From a checkpoint of a small transformer trained on Wikipedia.
Size: 15 layers, width 448, 7 heads of 64, MLP 2688 tanh GELU, vocabulary 8192, 52.2M parameters.
MLP neurons of a small language model. Each row is named by its layer, matrix (up: input weights; down: output weights) and neuron, and shows model dimensions 80-207. Each number is 50 + 12 x the weight over its row's rms, rounded and kept within 0 to 99.
After each neuron's rows, "fires before" lists the tokens most often just after its 100 highest values on Wikipedia text that the model never trained on. A number after a token or word is its count.

L11.up1233:40 62 25 58 46 57 50 64 69 65 52 43 54 29 42 53 52 46 49 62 47 65 65 48 50 39 39 39 47 49 74 51 51 67 46 59 38 41 46 50 51 67 65 49 46 59 58 54 56 49 38 55 35 38 49 44 38 59 51 49 43 46 49 37 36 49 58 42 53 47 50 57 57 64 76 50 59 26 66 49 59 54 55 54 45 58 43 60 40 35 39 44 45 51 46 79 41 46 53 42 96 51 17 32 66 53 39 34 67 59 79 30 45 55 30 48 35 55 29 34 44 42 53 62 55 34 64 52
L11.down1233:48 47 76 55 45 48 33 51 40 44 41 46 38 51 56 58 45 59 44 42 58 55 45 25 46 63 47 57 46 50 31 30 62 29 56 50 36 67 54 34 37 43 60 50 50 47 69 73 36 56 47 44 32 58 48 47 57 42 62 47 62 44 67 72 47 41 58 55 54 38 58 33 25 32 57 49 57 61 58 40 41 61 40 40 64 57 40 45 57 54 42 51 35 44 39 60 52 64 53 62 99 49 36 57 45 37 42 33 49 52 35 60 50 46 72 50 55 44 52 62 36 58 57 39 58 55 55 48
fires before: " the" 20, " Sm" 11, " a" 6, " his" 5, " it" 4, " No" 4

L11.up2139:48 58 54 42 65 56 53 86 43 54 64 46 43 40 57 32 45 60 57 14 62 43 58 78 81 58 45 37 45 33 47 34 37 35 32 39 63 35 59 45 62 47 42 56 68 76 52 60 41 48 29 42 46 42 76 41 57 61 38 39 33 50 45 39 48 48 71 74 39 49 39 57 56 55 26 65 55 38 41 59 44 43 55 46 46 69 48 33 69 32 45 70 49 46 64 37 40 56 56 24 59 40 69 22 58 50 38 61 58 41 44 65 58 39 60 62 44 62 61 49 51 68 46 68 24 67 53 42
L11.down2139:53 73 19 59 43 42 67 54 41 47 26 78 49 55 62 60 44 50 58 41 63 47 34 54 44 40 37 25 46 57 19 49 62 44 41 50 54 46 85 65 46 51 49 41 48 60 47 48 46 53 67 42 42 37 64 52 51 65 62 51 46 36 63 45 50 52 76 47 68 68 46 56 35 56 26 51 63 44 39 56 75 45 48 49 44 50 41 45 44 52 47 63 66 43 46 49 30 34 58 47 71 35 44 32 52 47 47 22 55 52 75 47 44 49 61 67 62 48 62 61 51 59 61 45 56 61 59 67
fires before: " of" 47, " years" 4

L11.up2055:53 52 38 61 38 31 75 59 54 72 63 38 56 55 63 61 60 57 46 43 54 52 62 33 35 51 43 58 42 45 31 68 44 47 49 53 35 52 58 52 49 48 41 60 52 54 54 49 54 49 67 44 78 45 64 61 44 68 43 51 46 57 37 68 34 59 57 66 59 44 56 57 56 39 60 46 38 64 43 48 33 57 46 34 39 60 61 33 48 41 34 64 39 48 42 41 60 46 50 50 68 55 48 33 38 53 56 36 53 50 22 34 52 40 42 30 40 47 31 51 62 62 39 52 34 40 31 44
L11.down2055:48 44 49 60 72 36 39 19 56 65 54 43 50 57 73 36 69 54 59 57 38 51 50 65 62 59 54 51 66 62 54 23 52 68 43 46 54 44 63 47 50 54 59 42 66 48 40 28 34 54 62 18 69 68 46 68 46 59 39 73 46 53 60 60 52 35 39 56 57 83 45 48 48 41 71 29 50 67 46 60 60 49 35 42 42 69 52 55 49 53 45 52 32 45 57 36 71 52 57 48 66 60 57 69 48 50 58 42 51 49 63 52 75 47 36 73 67 51 45 33 51 42 43 29 53 51 36 43
fires before: "'" 33, " States" 24, " Kingdom" 4

L11.up2234:39 36 70 36 31 46 66 44 50 60 26 54 52 58 48 68 37 66 56 44 63 57 70 39 44 54 48 49 44 31 55 56 42 42 59 30 63 30 53 40 70 67 42 61 43 71 28 68 51 42 34 26 50 45 78 73 60 45 55 37 65 64 66 70 34 42 66 61 55 46 32 54 54 37 57 73 63 43 68 66 41 54 39 56 34 43 68 29 43 56 52 58 48 55 30 45 51 53 61 55 33 45 29 33 66 40 45 40 77 39 43 52 35 43 56 31 65 55 58 36 65 41 41 52 58 45 62 52
L11.down2234:61 41 45 56 52 47 48 55 42 53 49 45 41 34 49 30 48 44 46 79 44 60 31 40 49 39 35 39 37 53 54 51 52 54 61 44 55 62 53 56 49 49 39 54 52 53 48 43 64 71 43 41 35 39 41 71 37 58 38 41 64 34 50 51 50 37 55 63 56 71 73 71 50 36 48 60 32 34 59 51 54 58 68 48 51 32 41 48 36 80 46 50 43 50 40 47 47 43 74 46 18 65 35 41 51 45 50 35 52 42 35 76 37 59 53 35 75 60 34 57 43 57 36 54 32 88 40 43
fires before: "on" 36, "ve" 5, "ons" 5, "." 5, " is" 4

L11.up61:43 48 30 48 79 51 52 41 47 68 82 36 41 63 54 49 29 49 39 70 46 61 42 42 43 53 32 46 49 93 50 41 41 53 34 51 78 24 23 43 53 52 48 60 49 46 67 32 68 50 49 37 40 52 52 46 70 51 48 65 53 54 40 46 54 27 42 49 30 59 55 68 70 46 43 28 27 41 57 54 52 60 48 49 43 48 59 45 39 69 61 42 71 27 44 41 69 50 29 62 56 57 56 21 64 47 79 56 57 53 55 45 56 74 20 47 37 53 19 42 29 54 54 44 53 47 29 44
L11.down61:35 42 43 55 47 33 42 61 66 44 53 38 67 45 61 54 71 25 57 67 50 50 51 13 64 56 62 48 58 27 52 39 54 41 55 40 50 63 46 70 58 57 57 64 55 54 72 66 60 53 50 53 58 43 59 45 67 59 35 46 73 62 57 36 35 48 53 30 46 47 51 61 46 61 68 38 25 50 29 53 44 60 62 28 41 50 68 43 62 49 72 63 35 43 31 71 67 48 36 46 36 55 54 33 42 37 55 48 53 63 35 36 37 51 41 85 54 39 38 53 52 41 39 54 48 71 49 64
fires before: " to" 13, " and" 13, "-" 12, "–" 11, ")" 7

L11.up2348:49 46 44 70 41 70 39 66 61 54 64 33 43 45 37 49 56 43 36 52 63 62 66 31 52 47 45 43 60 56 54 55 34 73 35 60 52 73 69 42 61 29 39 52 41 53 69 41 33 33 50 16 50 54 36 75 31 43 40 43 37 68 60 52 35 57 54 41 47 59 46 79 57 69 36 51 37 38 42 76 69 49 64 27 37 50 34 47 45 54 42 45 56 49 42 55 40 75 42 63 65 42 47 73 32 49 49 53 66 32 39 68 40 42 59 39 22 57 45 42 70 47 38 49 47 36 46 62
L11.down2348:55 66 54 73 57 59 35 36 27 46 49 34 26 49 56 21 69 60 61 64 43 49 53 56 56 63 52 40 43 56 35 48 41 47 65 51 36 43 45 59 67 49 67 38 77 48 52 58 41 49 41 30 58 46 38 49 66 47 41 51 60 65 55 58 42 52 67 58 53 35 42 55 57 29 60 25 61 55 46 29 54 43 60 67 49 58 63 75 42 35 74 42 64 84 60 48 40 43 40 55 40 56 27 54 50 72 39 53 29 57 69 45 72 56 45 56 64 61 36 51 47 37 44 65 52 25 41 48
fires before: "\n" 71, "\n\n" 20

L11.up2316:50 54 48 55 34 56 41 33 56 46 40 49 46 70 39 65 69 22 40 43 37 65 55 59 39 52 63 41 44 27 52 43 35 84 55 49 39 48 39 71 33 53 40 41 46 69 52 17 45 58 47 26 48 61 55 52 37 73 49 31 33 38 82 43 49 61 25 45 42 44 36 62 43 41 65 32 39 70 50 58 51 45 26 55 64 59 46 85 29 56 67 40 50 58 70 47 46 47 33 69 50 48 60 45 55 36 30 42 57 64 51 64 39 52 61 41 41 47 52 39 51 49 44 52 46 43 30 37
L11.down2316:55 53 60 72 42 34 53 49 52 61 43 44 44 65 38 57 59 20 55 80 51 55 50 66 56 52 57 46 48 43 73 34 50 46 54 55 37 52 49 53 57 56 55 74 39 58 35 30 55 77 57 57 53 55 41 52 50 47 38 46 44 39 64 49 33 68 58 41 63 61 52 70 57 65 43 57 66 55 49 50 44 59 42 48 57 42 45 59 46 47 62 32 65 67 53 49 40 73 45 52 62 64 71 50 33 33 34 51 35 49 57 64 29 52 39 46 60 49 55 39 40 36 55 60 48 43 45 47
fires before: " by" 65, " is" 4

L11.up884:40 45 48 62 46 46 29 58 52 37 38 66 48 46 49 27 47 67 49 56 34 61 54 60 52 53 56 54 47 61 41 45 45 53 47 46 60 60 56 54 35 29 46 61 42 34 50 52 50 62 64 44 58 55 29 63 56 55 45 43 50 45 53 43 57 43 47 49 56 57 55 37 41 40 61 31 38 58 60 46 36 56 56 89 54 47 44 44 51 45 40 42 52 64 33 59 51 57 66 59 47 59 64 56 89 52 47 69 59 74 54 38 59 45 46 55 46 47 40 63 27 28 35 68 51 42 60 60
L11.down884:33 51 35 53 28 53 50 60 43 46 56 45 61 40 55 45 61 37 33 29 40 62 47 57 52 58 57 39 48 57 40 44 49 25 42 55 36 41 29 58 70 30 58 64 52 42 67 45 53 37 46 46 58 41 50 45 74 56 46 63 48 62 31 54 68 40 51 47 24 55 63 57 53 40 54 42 48 53 38 59 61 36 38 44 49 40 57 46 65 41 42 53 63 42 43 44 56 56 57 42 00 36 41 56 48 40 54 54 57 50 62 38 55 55 43 40 41 37 51 50 46 58 44 54 57 49 54 55
fires before: "–" 23, " 1" 9, " 2" 9, " 0" 8, "," 8, " 3" 6

L11.up1862:55 51 39 53 57 45 59 79 35 60 55 51 37 54 42 58 39 41 51 44 58 61 39 51 62 35 30 37 53 41 71 43 67 53 57 24 42 59 30 54 53 34 61 61 46 23 44 46 55 57 44 24 47 73 32 64 50 44 79 56 50 40 36 61 60 51 60 47 54 38 62 57 34 68 57 57 40 31 49 41 52 42 52 79 46 67 38 53 45 57 69 22 45 46 34 32 41 46 56 50 29 44 32 54 70 38 26 51 67 62 56 47 50 57 54 69 60 59 71 49 46 46 65 53 60 46 43 60
L11.down1862:60 60 35 51 54 50 78 50 50 65 64 57 64 71 43 37 63 59 49 38 66 44 72 52 61 39 47 53 54 65 31 46 50 36 45 54 56 45 55 37 37 26 54 68 45 58 53 63 49 71 62 60 60 36 39 30 63 55 62 60 38 62 45 45 63 43 26 44 51 56 47 47 53 41 23 48 50 48 66 64 42 44 53 48 67 50 44 43 35 61 56 44 50 58 56 49 48 48 59 42 20 37 49 18 64 42 70 36 59 52 49 45 31 40 62 35 64 35 51 64 49 47 56 48 48 62 70 49
fires before: " is" 23, " was" 14, " (" 9, "," 7, " were" 5, " of" 4

L11.up2384:29 48 61 39 37 56 40 28 51 55 40 51 66 54 62 46 27 63 56 64 56 53 38 37 57 48 44 73 48 48 66 45 56 49 50 59 42 59 46 26 72 46 55 48 51 38 60 25 48 50 57 65 56 35 53 79 35 47 31 50 44 27 68 41 40 32 50 29 52 58 55 34 31 37 39 73 54 51 45 40 39 50 39 50 41 56 52 46 56 49 17 49 44 41 57 59 39 38 49 60 65 43 54 22 46 31 45 36 51 65 65 48 68 47 49 43 45 50 44 44 25 68 51 53 47 51 45 53
L11.down2384:48 48 69 45 31 46 45 26 37 53 53 61 42 46 48 52 50 57 41 42 49 68 53 48 40 55 57 72 48 67 70 48 28 35 62 54 46 55 82 69 70 47 57 25 58 64 55 57 52 41 71 34 53 47 78 71 48 36 53 57 53 55 49 38 40 43 41 50 53 67 82 52 46 36 31 56 61 46 54 65 49 38 71 37 28 44 37 61 47 31 24 53 19 38 65 48 27 24 47 60 35 63 57 66 60 52 52 37 64 47 22 36 61 50 56 48 60 39 45 30 46 62 65 51 48 31 58 38
fires before: "on" 26, "ng" 7, "ance" 6, "ally" 6, "d" 5, "ons" 4

L11.up235:53 29 48 68 76 49 55 48 62 58 46 66 71 62 50 44 58 55 53 34 51 47 46 46 40 72 52 41 44 44 47 45 48 59 54 55 47 45 56 68 69 84 42 54 41 47 60 63 56 66 64 33 66 51 58 63 52 35 43 42 45 34 69 64 39 35 46 46 42 58 48 66 63 47 43 36 70 39 47 28 39 49 52 25 39 74 20 40 39 47 39 53 43 53 62 64 53 41 46 39 34 41 55 46 62 46 72 28 30 34 37 44 66 57 73 65 51 69 45 55 69 60 51 56 55 68 59 42
L11.down235:32 57 71 57 17 60 57 37 59 51 63 53 51 55 53 40 47 31 57 72 49 64 48 47 37 34 75 71 51 43 49 61 50 52 58 47 69 51 42 49 57 29 22 26 36 35 28 54 73 47 69 60 56 33 32 51 53 38 43 55 30 50 45 44 54 62 66 53 41 36 42 39 50 39 51 34 33 67 45 59 37 51 47 39 55 66 53 51 41 44 54 63 45 37 68 46 62 53 50 45 57 45 55 67 45 55 57 49 49 55 64 51 41 54 55 63 57 53 72 40 27 40 44 50 40 63 51 39
fires before: "=" 77, " |" 8

L11.up1485:64 40 33 43 52 76 52 60 44 23 62 52 39 64 29 58 46 43 54 50 45 60 71 46 47 63 43 44 63 53 60 57 69 30 56 31 62 41 62 19 59 46 50 45 33 66 36 43 61 67 67 33 49 73 33 57 51 31 42 37 50 17 61 28 59 46 57 59 39 62 49 39 23 54 51 33 60 60 69 50 57 50 58 40 50 44 52 54 34 67 50 42 62 51 44 55 47 36 62 46 41 56 50 63 49 56 52 53 43 76 54 48 68 56 74 36 38 51 49 38 39 39 39 64 36 53 42 48
L11.down1485:46 74 55 36 61 61 48 40 62 65 48 43 34 63 76 59 68 60 49 58 47 47 62 56 44 51 30 44 46 49 56 56 53 59 42 46 34 58 48 26 53 54 56 57 41 60 43 55 44 45 62 23 48 53 55 55 60 48 44 52 36 39 50 64 55 24 69 57 49 62 50 63 55 46 44 57 61 54 57 47 59 29 36 48 39 57 60 57 34 54 23 48 65 65 53 55 55 45 48 51 99 50 48 55 30 62 42 37 19 41 49 50 57 51 52 57 45 58 36 66 42 51 39 46 58 17 58 41
fires before: " the" 30, " a" 16, " that" 7, " an" 5

L11.up129:36 47 56 58 35 67 54 51 42 73 56 51 29 46 27 78 43 57 62 38 50 38 09 46 37 55 54 53 50 41 56 58 51 52 58 40 57 49 20 28 44 49 60 58 53 54 41 52 46 51 43 28 51 39 46 32 33 50 49 41 47 47 32 66 39 48 53 59 39 47 42 41 53 62 37 56 57 57 51 82 60 39 47 56 75 49 33 66 62 52 55 53 45 36 49 69 51 57 31 49 25 48 49 55 36 60 46 33 51 70 35 27 47 55 69 59 44 55 35 41 46 52 51 48 47 52 35 48
L11.down129:34 64 59 41 58 54 30 39 68 33 51 44 36 52 62 60 40 36 53 48 47 47 39 59 62 42 68 38 44 63 37 38 62 65 29 53 51 52 52 59 52 53 37 50 38 50 48 39 65 34 59 53 48 49 51 54 62 46 56 44 55 57 58 49 59 26 59 49 38 66 42 39 70 53 57 31 36 50 59 65 39 44 67 41 58 49 37 42 33 37 52 41 50 49 45 51 23 35 77 66 09 35 74 75 65 61 52 50 15 41 71 53 50 38 25 73 33 51 37 50 39 43 26 57 46 56 54 43
fires before: "s" 67, "d" 4

L11.up2029:46 37 44 76 66 40 52 45 47 37 34 62 50 51 30 39 47 60 54 41 49 51 60 49 75 48 39 48 65 49 52 40 54 55 37 51 36 49 39 53 61 30 33 54 16 56 40 41 51 73 43 50 57 26 57 72 64 62 54 42 56 50 36 52 53 31 59 41 45 59 28 51 62 12 34 52 60 52 42 28 69 58 50 55 43 50 36 41 37 42 38 60 33 45 52 50 57 44 69 59 58 48 50 61 62 50 45 47 25 51 54 14 48 54 57 35 54 49 50 38 43 45 62 57 58 55 63 38
L11.down2029:44 61 51 67 26 55 71 44 34 29 52 40 59 51 61 38 63 24 30 45 43 38 61 48 56 30 51 37 62 34 54 56 58 67 26 61 34 00 40 46 32 37 42 52 60 46 42 39 66 67 60 55 36 53 31 61 48 39 58 48 54 40 46 61 42 65 54 34 59 51 57 53 60 33 53 50 36 67 51 52 64 23 36 58 45 47 59 41 54 45 43 50 56 26 22 44 67 45 67 43 44 54 35 44 46 65 68 45 62 34 49 37 49 32 50 28 48 00 54 58 28 62 62 58 55 56 54 57
fires before: " |" 65, "\n" 6, ":" 5

L11.up2466:57 55 42 65 54 58 70 57 59 29 49 60 34 52 40 40 54 52 81 66 71 41 51 44 56 40 41 50 36 52 60 30 51 64 29 49 68 44 23 51 43 58 41 36 49 42 44 60 47 44 48 44 50 74 50 55 49 53 84 50 37 63 32 50 33 35 68 50 22 47 67 40 49 48 49 58 46 65 63 38 44 40 34 57 53 72 54 46 47 33 77 48 50 55 54 60 43 66 48 26 65 44 34 60 56 46 49 44 64 18 35 61 60 70 36 41 57 46 79 43 37 42 48 44 35 62 36 53
L11.down2466:51 50 24 49 49 62 41 26 43 48 53 30 45 51 42 44 38 48 66 49 42 73 47 31 45 53 69 45 42 47 55 42 66 67 49 24 67 47 39 48 73 71 55 44 82 72 61 35 52 65 61 45 48 60 56 55 69 53 48 43 41 67 75 59 63 32 51 51 63 41 66 44 35 47 44 76 37 71 50 68 38 48 51 59 37 58 58 47 52 44 75 49 43 51 40 64 46 46 43 32 39 51 69 59 28 60 44 43 61 34 51 43 59 40 55 44 55 67 53 61 52 45 43 46 46 78 60 54
fires before: "." 47, "w" 4

L11.up1255:73 36 61 59 52 21 50 64 42 39 33 50 47 43 62 40 47 43 33 36 64 64 40 53 47 62 69 37 48 51 54 39 57 43 52 65 58 37 52 55 57 35 50 50 50 50 23 39 61 62 47 54 65 40 63 38 67 67 66 30 43 35 60 48 34 39 40 57 60 57 45 62 44 48 53 43 13 53 40 31 50 47 44 76 32 52 66 62 53 51 45 46 44 53 52 75 69 40 71 59 71 42 43 36 48 43 47 31 84 32 62 58 35 34 39 44 56 61 59 64 34 37 50 38 33 52 35 59
L11.down1255:59 36 50 23 43 66 33 55 59 65 40 65 44 57 59 47 55 44 42 31 68 38 30 48 42 66 59 66 60 45 32 62 40 42 48 60 52 57 42 62 40 46 43 50 56 41 45 38 47 52 55 24 54 42 57 67 60 74 55 54 36 59 59 35 41 50 68 54 43 65 51 57 55 28 55 46 62 49 49 44 47 37 50 53 66 65 42 73 49 59 60 40 44 22 43 25 57 47 60 31 97 59 48 54 34 19 46 40 42 64 63 50 60 62 36 75 53 50 50 41 43 44 38 55 32 38 39 56
fires before: " of" 23, " is" 13, " are" 9, " were" 6, " was" 5

L11.up795:33 59 37 68 37 64 53 63 71 63 64 46 64 31 41 61 53 39 58 43 59 63 55 60 73 58 53 51 59 55 58 59 65 57 70 43 43 72 52 59 51 47 58 49 35 45 49 42 47 58 61 58 56 62 63 49 75 55 38 54 67 38 65 47 66 52 67 48 50 60 43 32 38 42 45 42 43 50 88 60 64 52 56 58 36 68 53 44 55 46 28 50 39 52 53 39 53 34 60 51 37 40 25 88 71 79 58 51 56 54 57 40 51 61 49 44 51 60 60 46 46 64 39 55 37 52 66 52
L11.down795:41 56 50 69 48 46 62 38 46 61 69 53 56 44 81 42 41 53 41 50 69 45 45 47 58 51 68 50 68 57 42 48 61 55 51 63 51 48 47 58 55 35 54 41 48 50 47 56 50 68 50 40 62 62 59 38 59 63 23 72 54 60 44 42 35 51 76 51 37 39 71 49 65 40 28 54 53 70 29 41 58 52 38 57 33 46 74 35 44 50 30 48 50 41 60 35 46 41 53 36 89 63 53 60 22 92 52 51 48 55 52 50 41 60 34 54 34 49 67 52 56 35 54 80 37 54 57 38
fires before: "\n" 52, " but" 8, "\n\n" 7

L11.up703:37 63 79 44 62 41 42 49 50 25 61 52 70 71 62 40 63 43 54 65 61 47 39 58 55 46 73 34 44 61 58 45 59 61 38 45 19 48 29 74 41 46 24 76 58 58 42 47 70 39 60 23 63 35 43 45 39 35 35 39 46 64 54 53 56 53 30 53 70 55 56 60 47 73 65 36 49 53 44 57 55 33 67 43 37 52 51 68 59 55 48 58 39 50 54 27 49 33 44 34 40 40 46 66 55 56 40 39 70 55 40 52 40 62 58 34 45 48 60 30 35 46 29 69 40 49 59 83
L11.down703:42 33 36 53 46 59 65 41 61 48 45 44 41 41 40 28 49 52 72 25 62 48 32 62 32 49 50 40 55 39 39 45 66 46 58 41 38 72 46 39 54 32 41 50 42 48 64 59 60 38 59 24 51 52 36 53 51 43 45 40 72 35 46 61 52 64 49 65 59 72 29 56 58 62 58 39 52 66 62 59 49 35 50 48 38 57 52 47 66 47 45 40 49 38 44 14 44 33 48 29 48 48 54 60 52 45 43 48 36 55 50 50 60 53 48 70 62 57 48 54 35 49 60 41 54 43 65 54
fires before: " was" 22, "'" 12, " and" 7, " had" 5, " is" 4

L11.up1032:49 23 48 67 44 70 52 57 66 58 53 58 34 53 50 49 52 45 29 59 55 26 37 53 44 62 52 46 69 41 46 59 58 69 57 52 60 44 40 44 58 66 54 50 72 66 58 53 49 53 25 46 42 47 60 48 58 44 54 38 66 37 67 32 57 79 46 52 42 67 62 54 48 39 58 46 41 33 59 50 37 51 49 53 68 47 59 24 44 69 54 63 15 38 54 39 45 31 31 53 31 66 59 46 41 54 49 35 20 54 52 41 54 61 48 63 38 57 31 28 72 45 53 60 41 33 33 60
L11.down1032:48 28 42 53 68 49 22 46 40 41 57 50 52 63 41 55 78 58 29 48 63 33 55 42 54 72 54 58 47 69 51 41 71 41 64 36 71 30 51 47 47 73 56 59 46 66 50 73 57 56 50 51 41 54 50 44 57 58 56 49 41 26 48 49 41 51 57 44 55 54 71 41 63 54 44 39 41 15 32 32 45 51 58 63 46 78 30 28 33 59 60 50 44 34 55 38 39 53 52 42 79 37 58 67 80 65 57 46 22 61 58 41 21 53 58 77 27 27 47 60 56 37 55 63 44 36 61 44
fires before: "s" 94

L11.up1870:68 54 44 62 54 19 55 49 31 55 44 69 46 75 49 64 55 48 50 54 35 62 33 50 20 47 41 48 67 65 48 60 34 44 40 31 44 60 34 55 37 52 81 48 60 66 57 43 36 40 53 30 57 56 52 28 46 48 72 68 38 54 57 61 60 52 56 43 41 40 50 43 53 41 75 34 48 51 37 48 55 46 48 39 67 45 40 44 48 36 58 37 51 60 29 67 60 42 78 56 60 45 52 36 75 55 48 46 46 57 52 54 50 50 44 65 37 48 55 66 65 31 49 51 47 43 49 56
L11.down1870:42 58 47 46 29 71 63 22 70 48 54 41 44 20 61 47 38 58 56 70 50 32 45 55 74 62 59 55 49 59 62 53 48 67 62 69 48 41 51 56 65 57 21 41 58 52 54 58 53 60 39 44 33 48 33 43 50 59 38 45 34 51 59 41 42 43 53 52 47 52 48 67 44 54 41 73 61 68 46 37 55 23 49 61 39 54 57 54 51 50 37 76 69 44 59 29 69 43 31 56 56 47 43 52 20 89 36 71 56 27 58 42 60 53 48 67 77 57 52 37 67 49 59 58 34 58 51 54
fires before: "," 91

L11.up253:49 66 58 61 35 49 51 71 40 32 60 50 38 47 53 56 37 50 38 52 63 21 48 46 59 58 46 81 53 48 63 48 42 58 35 77 32 56 60 49 31 59 32 53 45 34 42 55 56 38 72 68 32 59 53 32 40 58 52 51 68 39 55 47 55 58 71 51 58 60 41 71 55 58 54 30 64 56 54 57 59 48 45 51 48 69 44 33 44 68 38 53 41 56 54 68 45 29 66 38 49 34 51 57 58 68 46 66 69 49 40 45 36 37 30 12 42 60 37 44 56 62 35 32 40 59 55 61
L11.down253:37 55 49 58 54 52 45 28 39 37 54 29 59 42 53 47 43 48 35 62 57 50 53 47 47 50 54 58 62 50 42 56 49 51 51 59 39 24 54 62 46 65 42 50 35 40 46 69 39 46 24 44 54 31 54 42 48 38 53 46 47 77 20 59 14 69 51 50 52 37 56 58 62 39 52 43 60 59 40 56 55 66 64 61 62 52 42 59 49 43 44 60 30 49 52 46 52 42 41 35 99 75 44 54 45 72 52 38 52 62 49 62 44 28 62 46 64 68 47 40 49 47 44 58 63 49 53 43
fires before: "\n" 97

L11.up598:45 33 37 42 40 46 53 53 53 66 48 46 38 70 39 53 41 54 64 48 43 64 55 55 42 64 33 38 63 53 47 54 46 48 55 25 39 55 49 38 50 59 52 46 42 75 38 61 49 57 52 50 50 44 49 74 49 60 33 22 50 55 39 32 39 60 31 48 44 46 57 13 56 45 46 57 52 53 38 38 65 40 39 44 62 42 42 42 37 58 43 53 61 46 50 51 62 52 33 41 16 51 46 45 48 49 28 50 45 59 43 46 41 56 67 58 54 55 44 49 63 37 32 68 57 71 44 54
L11.down598:24 45 43 53 24 61 50 33 40 46 54 59 40 42 34 52 51 51 53 51 51 58 52 41 45 45 53 51 47 55 54 30 27 56 37 35 54 24 56 55 63 61 46 47 56 52 55 52 55 43 52 48 29 58 69 55 38 26 54 40 28 54 62 42 47 43 71 53 47 81 43 36 48 42 53 34 35 61 45 18 50 47 54 27 67 45 29 55 51 55 31 24 57 61 43 69 57 58 52 40 10 64 68 40 32 51 42 51 38 53 32 51 47 52 39 66 60 49 35 59 55 41 49 45 63 48 47 44
fires before: "s" 87

L11.up856:40 47 46 58 82 50 40 74 51 49 55 47 52 49 54 31 62 34 38 61 31 57 45 47 47 46 51 52 54 42 58 44 42 45 43 49 50 39 51 70 55 43 34 54 59 23 54 55 26 49 49 56 56 56 31 34 56 51 63 56 54 71 42 38 46 55 50 52 50 41 51 59 82 64 62 27 56 56 45 60 44 45 38 33 49 51 37 55 49 48 59 56 37 40 48 43 38 53 26 42 38 51 53 58 60 33 58 45 23 52 49 42 62 56 34 53 49 46 61 39 45 44 38 40 75 43 54 75
L11.down856:45 38 47 36 59 43 56 40 47 40 32 47 39 46 34 39 48 42 12 44 48 50 51 18 60 35 62 63 42 36 11 67 37 41 30 38 70 43 43 22 44 54 61 52 53 73 42 52 38 60 64 51 50 52 37 42 40 76 37 31 48 54 56 52 35 67 68 50 48 43 59 48 65 64 48 58 87 57 48 42 42 51 39 64 82 57 40 52 51 33 47 37 31 44 39 52 61 66 45 47 14 56 52 44 39 54 54 64 77 37 60 59 32 56 53 52 66 58 51 45 42 50 51 72 78 59 39 42
fires before: " to" 50